From a checkpoint of a small transformer trained on Wikipedia.
Architecture: RMSNorm before each block, no biases in attention or MLP, untied embeddings.
MLP neurons of a small language model. Each row is named by its layer, matrix (gate and up: input weights) and neuron, and shows model dimensions 64-191. Each number is 128 + 24 x the weight over its row's rms, rounded and kept within 0 to 255. Numbers have three digits each. A neuron's up and down rows have the sign that makes its largest values positive.
A block is one neuron, or neurons of one layer that tend to fire together. Before each block is what it responds to, as a language model described it from the Wikipedia text at the highest values.

Responds to: Word-internal "al" piece. Second word piece, mostly "al", right after an opening capital or letter in proper names and words, e.g. C-al-cutta, S-al-t Lake, S-al-vador.
L4.gate28:121115087151096128126141121145134118146132107108145136125128142101114137105142124113115116153102116125170144090152086140090132116099155092131183134116146105175072124128122142164123172111169126107118106149137131139141113139094164170101124109118104102110123130110140056166126103130168141144156166096106108162135105166128141113156117093109151118164074128112090111091102104169128147159143
L4.up28:112140133163088159101168125151139119117129155130139127106156111175106103170124119140132135099116144136160130160131134154094106090114143129123132116084134110102137147060128156122129163107163143120121126166150131131159102131109130119137103111132118098104144142116143114127099104092103097134153149140146108092110161113153134140068107146162111095181141129157125176151126146089180130097147
L4.gate37:121153093108106140115142120157145139118115166141133091153155077140125147144136121131125090170125151125109144120152082133082110136131141085105100126140123083123137111133094181138128170162125126083139131141129157103147134117109162153084090143152124149109163120125126080131141125117169160169140123130140135098152113109145111088164122096181152076153155126112107087106148123124176121139181
L4.up37:104116116149125127125130100123136122094089125151052143101131140132121125078205100131137061133142155135135118131132125130075157163147136121095108123097147111124092149133144128102153136089164146134106112122180143098133092126089136120149161112096141140117087168129108138138130145085130124107126115068128139111127182136136141114119170111118087110098134131159141131164123150119145140143133
L4.gate45:129150109105129104175103156140182145146129120121096083120141126153127140130109103115121107166092152176134152163144111121144152151071104160144145134110167114115124141060129174124102132137134120127168158171114105167105128139088139108073093124130096148097126178105126105152169142136132104094122167100113166096112140128119126109138132140146104103166084124115111157089119110115161178143129
L4.up45:173133125108159092146122110119125128145145119117117149117120163155115126115109066097115122161087128155156130116138119120125169100125116147150127121128131098135137145125126175115101088138178167086142164159132123141113144128108101074110097144113076159121115164096153087153126113157149116109162135134123149114102110161121131102117106119160128115139118154121076162043136139134133206102128
L4.gate119:087149128143125133094124164083143107141144107082127141131117089141090125126119141103157169153117168138139150102121135124103139142152130124110105117096112102111073115115118166127141132108154140169118107123136139096086119104132141110108156151141107169124119180137176100096122142107086122098160139109145087101086129132116120142138128136164134102131134110130111097120115145153094109161164
L4.up119:102169114145094153109126147146120096179157097101123143147121133119130151124174106106121172147094169153135185156143111118131129148149134086097128115114097153087072146144147137134134151128153136144135135106108118107087127127124125128096151137123091111123129165110184109118151135089129114112160108140124111086091106136143121145149110138137120129164133100134092100127127138148148134152164
L4.gate404:126127118169145165154130147169145144127106129144142125126129150127157090136100109099121100145108175134129133068125096144104142115135107097127126128126115129115140120076108138139148188075136090102124145136115152148136114114120106123074091121133092156101163098092154099140110132143129091174139135107125125109102099138125111096129131131127125102179116112081089131109160115122159106144165
L4.up404:103135123117102159170111127128163131135122108110174117133145140134136069120132125125117076112131163103144149143114132155114122101121103150100121111132138126134140163110154160099151201124093104147116148123114121128085111158109127126112105109107134134121132122106120128160110117152127113143123140077137143149143112133109131114072126121118079118132102100038123162127149136127142158125130
L4.gate578:097115152122139101138132094123141120133129141100164119128075128142127134155136116160145152142085098135156144130116114089120175158114127117132129125102135134151116148133117143175109116163168105154179128156128130205099109187152109089157091119128082096104166136132148114115144102123141113107126148137158171152155199146138095093135106083143135111137096149108138127105133158116167134168119
L4.up578:131092147145135141157166121135176154142138129144160129114085164101143128143101116159104137172100121103174106142128101114157150125165095131127166126123114060130115125138136174150127099130184144122185145169130090168111128140148105103102078120083105095110135143126146123107129107177102149097165107161126112150141136140149146123104115107163138109105101124116140126119147157139149145148146
L4.gate630:108129144120138145120126124165176080126111153113151128099126142132118116142129157118128165153086146158141121106131120168106134129120148104110119123134138083166107138092136147133126161153141127150099119170123153174132102150119151132161136170131163095130163181095158094128132103117135117146170120107106131138140176138134126113076122115199184103179090129140139152143105070120175153131148
L4.up630:146113115115126149095111121152147112120131145128161126123131155121142096147148135137116166139087161139161130128109092131114147144155164101085101117113117074146084151115143155117132160149142152135096119158090128161138108166127112127146118162088127099109176154096153106145123082118099112162176089103107149149133157146144126107097092116170178114156112118143110127133102080120130113142169
L4.gate696:131139132155126112067098102177124129094141141120136134138133121138126097147085146111136140164120161176183168134124112090082113158125176092126138141092123111124078130113105156147126133136167104102135086087113141131121117136128117149125146119126081174092113129101122125116161119078113131110125096117116078091093107122164113106095122117135148121132109098138162120157156128175159138126115
L4.up696:128157108138125140109107102160139102105148155131164148151136121086140106142098146112117136160141207144128136137156103098063125119145180098148139131118100095146101098116115117129162091143134112116155075097093117114089098143170123159104155085135090173073113121106135131104125131086126119135123113138106103094101110098165120096144129116106153132109115096156164127125147111168103112143135

Responds to: Word-final suffix pieces. Suffix tokens that complete a word split into pieces, mostly inflectional endings such as -ed, -ly and -les (articles, puzzles, strongly, discussed).
L4.gate5:060119153150146131132116094130162122132147128127137080096119134151079149105138108115144143166136130136163084108125135131116137150113129081093130160088183132140102103123123141137159179113160114152115110162162126079137095120123145091134133158147191115118129180119116091118152146129154143080113163108155097116107160105135114091140153136128127105169135117114179138105147102127141143097116
L4.up5:155142151125098144113128082117107138150126104129172111094146135125109104137121140121109114192071111103134114108170128115151143130138118079119146146104164131095124142131138128129143126128146120150100140151143166119180104104170129086143145157126140106103108122104161103130115102153132148084117167092163094091140153124140116117090133160119136093164135126134147139095119136090143200107134
L4.gate14:152099153153108125143160095161112121090119119059145077131129120132120091155098102100144164121134116166164118118147134151117146167119127158162164119120140147124145114095098123157138118137126148098167163109132165074145099143175157134133086075149117159100150105137108163093141119141125181126140132113155119130135117148141121117140138133120149137119150090114111127135087142146181140107096
L4.up14:102127151141126109165135133141144114114092130132162139100114142098116134154129077099116121129131139135117098130101154124131146186090163118133117106147105135109148145105130118131108144106094129154085069120093087153086177076117097120108110168080135140097094134098115150145139148155120134115105143126139156139149150095123142111108157127097113137096152111152084153161095106119136166101144
L4.gate53:161126124154120115121100145154173106105118151123090109149133147111112073123161134146137151126099153165137134145081134108115186141115129134138143131155157117137148115106123171140097125090129098139144121087123110135107155149154128146135086151190148139110171147130166112107144151155140093161164123142136172136076125134094102131110132121129132107114108115142144098132158103106132137143085
L4.up53:166116136129118154145133125144116128130112141155130087099114095130136088117118138146134129089151173096125138174118111174120183137091105133129148093156094115110138166098127107172124096089142132180130091129119112142132176108162122166136071104149168107136159112100109133139150131128105120125149091123164142091118098108105105120147160132124123108145163123135148136160132093124150141129134
L4.gate136:080118139141122124084125147138127155107101084124160126118101130152074123141100091099127149162093104120121089111143117090153139153125139136162146128113147157122106133126100113156133108090115120096101128144103122137177093131147142154139075118117150113150145134122123117167137140107151141110124143130176119154104138130135123129115118146132128151154113121150111106084097093136131177106106
L4.up136:093114141189104126107127135138142144121110124153115105146139121122077074110107128075106121153153117117118100130123149082095091165142154133144110116130137162114128150129142122178101100097079129124080115150109139098163103112099185105072122116171137165128129160141097112125137133115161143128111166128168120145107089138078148137121120145125118118154151127140137165147112150113111138119107
L4.gate462:119127132130132123116112083122168126098111161146144111124088123127117108118035097096112114121078163110100125154151130103111133130139131121109159127150080119135173108127112111156164104122155136143131122144153124154105115145165141165108083158151120112099144147103149151112151110104110151142110165113109109154112161127138122080095134125110195123170104148131169152137140126112119153069132
L4.up462:137104137122133153099124080134158118091097174156146125124112104114130168149095130098122063146093128075149165130106087111150115164141094148109163146156141117088136151107137142132128105146150145094128126129125064142087142165086167167127108158094123116075126138108110147143114099117126139150100180135182136130131170104161106109142104165096156126154098160099129159119101139129149104112098
L4.gate481:082109119164115093142094119094155095099103123099112076108149122116088056095122103118126133153090130121156146142132145116091139092131146128148153124140127155124092132118123132156138127138105058160135120155120133146123116080150136133095133123149122152129137117119137127101154157124119133075135191118208160162134127114106109146136134140104119119124156117112118157117106118110127114128167
L4.up481:117091078134131152136141090118112134126093093162107083118095137134143132118117108110148137158092161153120081129084148142129137117104158155137145172118103143158131119126156128155142133165097085191109153133106150187152162150170144113147156138066177132168157132148136077099132138128080146115115142117136114162139101155113122137122093111125148174141154143128131131108149116142131102066161
L4.gate551:096082087153118118127078083136143165121128133134106108125082130104132127168089145072125082155088121114141127140120144090118136120118091117147137148104083153140125126075098132144099108122105102164124076179137125127108107129165156158110117086132113120133170142116144111098164140130143135133117130091169160138122127149135116094117147084138175098168145121091148145107090126155124133105149
L4.up551:097114089106125124112098112085136121147115098130149115149140122141062116122103130113099112112158118111131122147120160137124158120124096139154131163127122157124148129124126130129151119119090153143134083162159098109092170078169169168098092114125122081132152143132166098129164116089141168116130161115155147149129118113109110084134151116125097140171110129110153150114125116153171144119068
L4.gate628:131061131143104117126119104170140127146134126153143142132142131106138112170098149121138107133098136126131112136120172121132163092109092088087140146118093094131141099076103173131128098151124098136112112178147136193114139154152149099140125081138136136124159098135176118087153141126142103153133115123152163158135118146124098090129107117117166135141082143123175119108126113115174120148122
L4.up628:151104071139122079192143086102110123151123106191114161173147115119101131136125118117101103098158121106139134096148093130101174146161088128133143120166132109112128138117165121115134127128118092119105103126122125166096105111107143103150116115074142127149164127149166139123178126108134135141124105166139142151144143100146140176139132103144125121130150140153119147165128141137098161178084

Responds to: Word-initial fragment tokens. The first piece of an ordinary word split into subword tokens, often one letter after a space, as in s(atisfied), o(blong), r(andom), fer(ment).
L9.gate176:131124124112155119121124143155146154116114126145160119127130099141151116093154119156140120144133121116096151118139128128163130137123161128111119151118119090150142121110147166164165116124133117159138135131147113166088123128081152103103152148135128124144150172142116141097103134080132103108159182086145081152118180185147120116114101106140109090119112165099123151123148132133154168121152
L9.up176:151128141108115131104112136125149129121117098107201148097135152179096141120140117120133109119178138121096145149120107154143131143128137178143088128128152117141111175134117159162154110112170142107135159174134087129107153114105148132135154180134123111141114149144128127108133128121090118109155166093143095142098136158117129126129140134167121109116138128147148131106122141150093177138150
L9.gate325:137158118159142111131133084114160114124151130070133100143148126119134124116128127100140154148104173130140128135137116143150176109155158147106157153093162156129104101138050117100146174148176088090119134098139113167170146141125134142105120175180135138095075140122142121138127194146074135117141128129118067110155159155138135131096129126164154131120113149148142159127101107100156116109150
L9.up325:124132101113150158125118112112077118129133130180170132119140158129109103152091136177119099112136123122188109126079127138129108123173129134186118129128132172162110079147129140131119184138070131156114099181134130146118085123089150125102148131107165108135133148144115130078129171103113126093134066100154134143136140090158141146138131132125141136125140116124101132157138121103122107096093
L9.gate421:123115123086177082075117113123182106101153126141106143105156119102120131115131125147165122143117138125137126114128096134134123116140130125118150150091135122153075143112084112137123112120126080132126114130143190170113118172132150133142183144124151123148148176092149111074138127140078124089187157153119122095114135125141146118125087098147140095134165156118189111146092150158168111152168
L9.up421:112118164144137086095114148056186121103119152122099124120146146129119127119138126108113105137121120130146133093141130147151121114121142095117161118093097118120163118132138126080110109137112112133069117142123157154122097131092146140108165146128147141122151161057121099064128126100129146074166104153145123108113098109118138113128083105102132112164154143111151145155130124162154098109152
L9.gate476:115142124129128108115128130115149114102118116134151150112136096135111145112160150127134124142103160131187143061070129135114131118144145088090136127103115157148117101158141158109143134111107142149097124131101155086138109146150122112109125175134190110122112181165135079118127138196103130103157163100123111115132168179098125162166133117117128117142162125130149157147146163148163120117102
L9.up476:115137144105120094121138110126095109106127155120128117082107103132088101115147080104148145150118116104154106141111132141095139162103108109164131153134158186122126116138139122123089132128109135134081092141112125070179102100144120126136131164133145115129125143141101124132144171142123155135123118112132095100146132109109132123108131114119090121166154119134140158165142085156101161102074
L9.gate529:143112087154189090131142118153150086137139103097162136122155092138063137097128102126135158145133112148125112098105135163138133123186148161089124136071093149148139110114120128125130180151094125133111107135107131163148089145098098109101129130137129145130136161119112099109102152135121145105162131105170121149101165134126139089103098116117139103146100129125138155154130131124191124138121
L9.up529:068132122135104132085104129113102115153108143096127132067139093125153116095099124140121138148108163126114099157115139159129155096117139060139136112111135148130119127128119120173169152092101151130102136156148120127120127174135125135122102151153183086121134144119116085097129105144182110095171114085155115129187158096119109103139096134184127114143137099096154132135094123124152120114105
L9.gate534:078129136123113147111134082102176101093149129105140140129136114120108147101108140137110103143104143100132142123136130130121103124148145134148122107138149136186115117121097113148168153169137160125121081174116115110109136143138175122111172159167177150090108163130133128109127113129137113139128153114119122122133138167121152151111124128143127122154065160129121134175152099123114126112122
L9.up534:118129136120104144143145105128146109138146115126140122124124120129022093124093099112127158158137105100126135170102114107126114125144156162124111129079159143203115122149109130160148117126137110124116105147093125106121134167100151078103169112123174147145161155125116149104143140111111119094137147118165130165116130121115129107121127142138118113148193122123136156106151135111124156132119
L9.gate658:110163137136125088066108113108144148129145094113165122138183144112088089129127117137093159201176125153131138101134103166177152135150110094101123119150122173211153098125103159115121122124111112142117136140121097119131117147148158127104148159139159134145119152117125097140127102126155131128133187149135081090130155168103128130129132129138148120157145102143143152142116104134132127131120
L9.up658:109137118126123111098155115126140111132149153117151126142158131118123125123134113113107126123106145110157141137123121126133127134168174141110115137132099108121136160155138108112186154109091148178113107164164164118143147151093132120125145101135158136128126112107107138130060159132105076126137122128123120117147180169135123136139093121169097104109153175161162154118103102109114118116135
L9.gate763:086121098180118138127119143128156133096139153119080137099117132157124131129125134092114099141134133145132134129118112123116121124146139097089077118109177135174133129100117172104138137111145120117149091121144160104108151112134171135136151179131148116098069121126095147119106114149148094097151171113145085095140154165115115135138114101135106128149144157144090167092166124109143177170130
L9.up763:107134110177094087120146095114127099081170194115153118142115139148101134104138126128129139141121122132119139115110130150146154092158123100081123130117162161179134119111091168114115127132115119148135108124124156100145129103100135152127160145143170126104101153101104160139109090210163112090150150115136099087156112150111092134117078134120123108169118128132131155135121101117158128138117

Responds to: Mid-word "al" fragments. Mid-word pieces, mainly "al" after "an" (anal, analysis, analytics), also Postal, Total, already, al-Qaeda, plus other word interiors.
L9.gate255:132128119116124106138069122132184115145154125143105092109135123114118144119145117114122089137124172115168104146118130110158128121096112140137161123095122094145124135157126118132142156121179091122110139140128120118137165122169110113161097141167100119078105135107177145143128083124128166139168190133120147110130154145137100111158154149140117110141125128130165102136123120146129139114096
L9.up255:140133102113125096144079147158108120114132103114174153113091097116115154110105151155112116133105135130121147165107142105078094165165055139091136173157127118141146149146115120157106143145106159131128129121121114132146096148110140157146122107146121083141127140144114143148128123150144113131139117116144159134144143142106116137094093143123093121102162146120128107155168092155150106096141
L9.gate340:157117116156149112136126115109136141116116067130146122120137142088125093129088143131134127148103130151179128130150135149153085109136085082144100153154144096135127131112105163092097127138113141122131122120151121099115123146128132114083123125132110161083141126088153134128183121115122116122095116181104110139107165180133123093188108116117169107146097135122134107126162122106176151120153
L9.up340:133137160175126164096120166122115115114158148141084103132149117063117093157148143124091126108142159144112155154164147141136140146154138121126124137168118136138131152154138094125115138143109113124143127110154111140107111143116161128122157133106117187107093135154124124162106114121161200120127152143128119115126157120131195150098175109073121137136131115116132122160151138160126150165161
L9.gate364:108146122144157140063084115115129125150088083120165108139130130110130084163160093143148139141138140117153143116131125120117144120130115107110156151143127149103113151132099117134146165102092116128174127125112109169176134102128137141128147124144129122077119135128158136099113137119146108164147097076084128137134165146114119123150146066150152118134091143129113155105134111155180090110116
L9.up364:099125107110147147152111127133120135135108128075158183113093136093123134129151166150128111131146143118155158131089098127082100135165145125061133118164163153122139117109132134100113107142116134106161129153115145121160137127135150126125119132095062106140171151093117118129123165142140146157121131144146163159177142110143092105191133058104119115158184144152099115119139132157114118134141
L9.gate391:129121131138148089151117127134090128103116122102106149122096107077159119126113118130147124145113181131156137144125096116141124145098084119155127173119165147111132179158107114151158095116137083105128126100135143094114134159134177120122171155147152115123117144099189135144119085118120158119130117118131092138169159157072066117177125108143133138157109116138119127115135134132126117130114
L9.up391:122149106104158125140085141099120113108126125126104120127144105137132128100095144132198104117118152138145143142104145121134119124155090161119162153100124107115118106169135173159149136120134085079172118126135094155101169125134159136154107161136118107176086118112146133129182113115104134119166145101119128134165139151054107109189117107088105138147117159129130117109098120129111111124135
L9.gate524:165098094120153113129107143132150132114134134128148115133094119104105133099141131140158151152146139140138125063151130095140120136114151112161096137138132109121065122117141120154105128122143113155113142129085127154127086157137139098083109125140165114114182129148169098105135143130104122138099094129093133142093121166081098115161084104179110129178062128126153140158109114152119105129112
L9.up524:144111120137121113128081170103139144120115151133162118148139090117105120125165187135135175113119163141142137091138121129088098150126133147142078118146098109121078142120149154105129149134118142108081156097105104144108122122144147134077120165106150105086160070117126110120144082147115130123132069112112106159119163140116118141141072112144142142169079143138147145160108134140112108109159
L9.gate586:113106146110124116140079122118140156134118128120152149125145119087101108143136156120130143130106182178152108137100155117170148158134106134126153147138116141133116126134143109135116153144117134097127130127134150154115137158130140168122102158137153133098120103090126112120133097117148153132152104121124165146155171146126123054149147045149168117139110131143107127181177136105148110148137
L9.up586:129121102143086097107106135152114144138145156161087145137127117104185109113143165149104112134123148111176155145153104112129098148108085117126142113146118129136116124164133133142131132140095117104186167111130160141122106159112093159136174120130133133124176114121150144146143132131139138189110140139110165118142156134114150127152183076121188170131098141153120147143150131134137125152112
L9.gate684:105133108148172096131097123141139133133142131156126141108119113069083129167128139080140145120101140131173156126130109134125130145117140141120181133125138183176113130088125136156127146153143117118093085109106133167144139180098152126092146144131185138126169161097173069127114127148104134138163142102133143146149159174152128117147082110153104088138112146125102141138085134137149111124128
L9.up684:093153124124173132158154161114154168128157127148125159099158133100123142162132105111107128116131112098138159157131076127119156114138174106091138114127125146174130121089154104125140153139149130069099112111113105136129117127138079082120132138129158143137128156107136095141119105133092098148152107141140122123137141163168179145149097159130114105136154113124103128156066119133156097151129
L9.gate689:132151144190132107129153136138144122116164106139165150129131125119169094148104143093161144116091139160162137107136113176086113155140087163140147153122108128168132088108134138123134135128108142117116099133106190158177115155114153108096151144108167137123162100095137111169133116146104158124133088129119137143116106116125129108131124072068122108189104114137149093155128095143117151114157
L9.up689:121141139167147122136111131118142125097130101158129136145111149121172095168122162129146113100112122155144139126119155113128134147139146129156138133130106097139129056114113127145147159129079149118128082165156138155160114145166137119099132130113117165125132092094161119136128132113097142118140111151077152083123107120106113057129100123100101125136110119123146095124103128129113099143168

Responds to: Infobox bullets and word fragments. Line-initial "-" bullets in infobox-style lists (after Density lines), plus mid-word fragments such as co in coast/collegiate and er in northern.
L8.gate593:119129135151115142132126129136167097127121125136130123097135117110134142113090153158145142152102164129141140108115135107110149144137082144116149130130152115094091103163126134136142126082101092087148122163109126110117161195078146182093126132127137077109106171133114142119179081136167147134140150127128117138096176139060115132139133098153123152153101130108169132172131124157150115077075
L8.up593:157138139130148144186168130125138146093135151190116128133159141160122133090099178130119133168131133117173151109080094111106120118124121163076149125088109113133123103129111127136171122098147103123141129201103138116085110135076109163137120141135166107110151123144114123115141120118151122127165111127155115137094151160109145156167124111127104141141109134132125144153145140165128125137093

Responds to: Section and sentence ends. Closing == marks of Wikipedia section headings such as "== History ==" and their line breaks, plus sentence-final periods before a new sentence or paragraph.
L8.gate728:131072134110115142127077166170119167163108151134156092096143133131099164088128138129123096133105167153132103110148142117130132137176153095114164108118115134135134144139161120126105116129107119122108092139151110179125163106159095153139117130126111135062130132113116144114130138155163152124147113122104170111083104072142108144161122148108158105120099127135164128119112143123137139120095
L8.up728:100141130159161111123128114120160165133125118149139125173145132119157111144126118081164171126147160069116145149123167175170109105100148109152124120093167147123154118100149121139147156133157106132144163099155135097119094135072130145121160100164147135149124152124105119102125147119121104115120133171102091130132140138062151131139136131104127148132145135137099154146096120103150135147156

Responds to: Suffix ending reporting verbs. Word-final suffixes completing a split verb, chiefly the -s of argues, suggests or realises before a "that" clause, plus "that" after noted or note, and -ed, -ive, -ent endings, as in hunted, respectively, subsequently.
L9.gate213:084135049134174078117137127161113111131099101157122085121161107104132131132099080129114135128101153118090151125100122153090176142103141157127129124110109161166093146122152131136121133144127110114147154197137132126133149133135156119122143145162153150163139132133141090091181149103108137130125132110146125085121166116097113116120110149156157122190133134114156159101135142166141120131065
L9.up213:062088103188132088102087121138139077138107165112174115135119086168129126158140111155143129156141131142094142074113130091083125102091125101152116116081183126135154149104130134105141137137121120163133116108115159158104123146087114115128151109129112113183118132139103159137106157132111119089130044141117165110120139119108138148166067142149151116163137144114150097146133151106093099129118
L9.gate228:085089147126167155147125139106100114098149139164098156149119112134163112102117062124167141174111115125150113137094116138139117103147127142139114146083130098117132129123126149126150137097125078112141151112114129128159163133094179138101139137183180149126099192100128156087139125124142124128147155123119129110149108120077121125116134065137132112146128145104163138139149162147151182124151
L9.up228:135137132184162143126139136105103134111137108142192147135088136134129101115133131114158077115130141121171092132097136141141108135133132159126106120114139085126158133129142139137139133145123118153130116139111106093135129081100194104145140155141109183155105137130154196145135131131085134140129087138156127121135108131106148181105156101125136130138133117126126134127163113097093143159137
L9.gate236:067122126217102104074128098105117153106118158145088099156187092133129112092129144065104154151131181142143111126101135152159152166134114086118139164126147134138131110115167139127109133120150098088124101145080121152107150114109152176136119150148176110127128135138139128114159102158115089112145126139139123107145116148144135143133165133138170120135120105101088147132121118117114182129143
L9.up236:147096107150148155104130120141137121127128154122094079117132118085126109156163161140117147127154139113126147105094184157139096107091173131149092136163118144164161088145140157156113176156116137166172152124131132137143081134119136118111113122104149149130144157111173133150123143115156163084140087114091166137154120141101129156160122153137128104107160138149098144136117188100128159169103
L9.gate262:140113108136157133123075120144130097121108137137129133121141119074117123121135120095137129148094189144129103127081125165145147147109120114109132156095149118176136083137099130132127100125158083095130149146096154149094129118086167108069144122167157142155086141132142158144153160104164143078162147128137123096148129142106126134163125147123151123098139171128087156159112150136188138135126
L9.up262:075114071156143132145124126149100142140087122133139127171162124179125124135161116073108139118135134094150113113110156138154089119110135091138085148135113135114148129141126135128129090143116117115132121129074143125097096064111141142083131115158134115187139105109094152132113140152181106138146119184093103121142145107040148173106146143095138158138160133148125133108113149149139116130100
L9.gate281:121130147141143080144143144151096142160083149109102117116044103144119126117126086092148086162138122149141111155062105179126181149088111117173139115142138117144119111131119137121103142134118078095159135136106135133138139112110166131129107115114134100151097122146142130117142097149134142119135166096163120123145145123105118092145151148117121164110101107098152148162143129170071120125130
L9.up281:118134080135163193153148120119138140116114127152119127132156117115100122130093144130112108124151100135110131134133195112192147096155119127099107102125125138136148133118167120146133112117102163143108134112114113091073105120087168104112145178127214144144157116127131112105125150125123114097119134125149174098125159103049149136161123161137101126129096166111129141129110155149132131156106
L9.gate339:103121108122171098112127135103127120114134118162182103133115157130113111105154107131132160160123128133168150125085128142131134143130107103149175107115124117121172105117126115144088123151147169075123129147150125141179156144121155125096104109124145087134115143142158119137169163146112138089126065173133101123152090134106138135125125114177141130138155123141138121125111092161150118108128
L9.up339:091110093130095075124118135130118108112094131144117143135145124155103111090182145154124152091138143102150122139122138134115110154116138067148110116152101130125142131149167144180147137155131133121087172113153129151087139102060130134099133117104138142141136094127179138113141164138139173118129145152116107130184156149143150146118138144093179136107152153098099121121103171133196130160136
L9.gate481:119157061124172121087122144142138129128127122090109104090091148093116135099115117084118092161085105131174129111096157109149150148154112172108134175125173149143141125136081160114101133177090100100155147144138143150116137110132161107115129138121115090155102176120134135156149152156148117138124134094104136115159152138127114122150117143174106156140115135131161163076134089107117155145115
L9.up481:127151096137136091118092114112097124108110103090134096116079135084144132106126118095147117125125144123111098116119179149152137159106090138161164183146174152152137153186149129167115105151159130123135135116115135106120114089153106149136141098132102113144183106101159115101165118090127171123108134125116101114127103105074125158138147139142138123134129097152103109112149151128142089123118
L9.gate754:133104140111112136118085157129117089107084139100150097155117080125116089141083106122157098160168167170162093135127089128172134115144141153109110135131133130189111106109127119143115113105160102146131154146112141168149128130098132155081104148164141164127097121099124148085104111121134100117151145145137114116106127124110124101151123149112112153119091139135165091143154138136136142129149
L9.up754:099132145134101128145097141098115119100110134098096118197106124147130097097095089081133117171190157129149109109146100128155127137140134150150106132114135120170126131115149131113080103120158095113167129119110139126105115099103165152083089136145141133172125141106117128106131088129148104135127134156150114116108120097077123163127170153084111148137095147125176124123120126135116137128147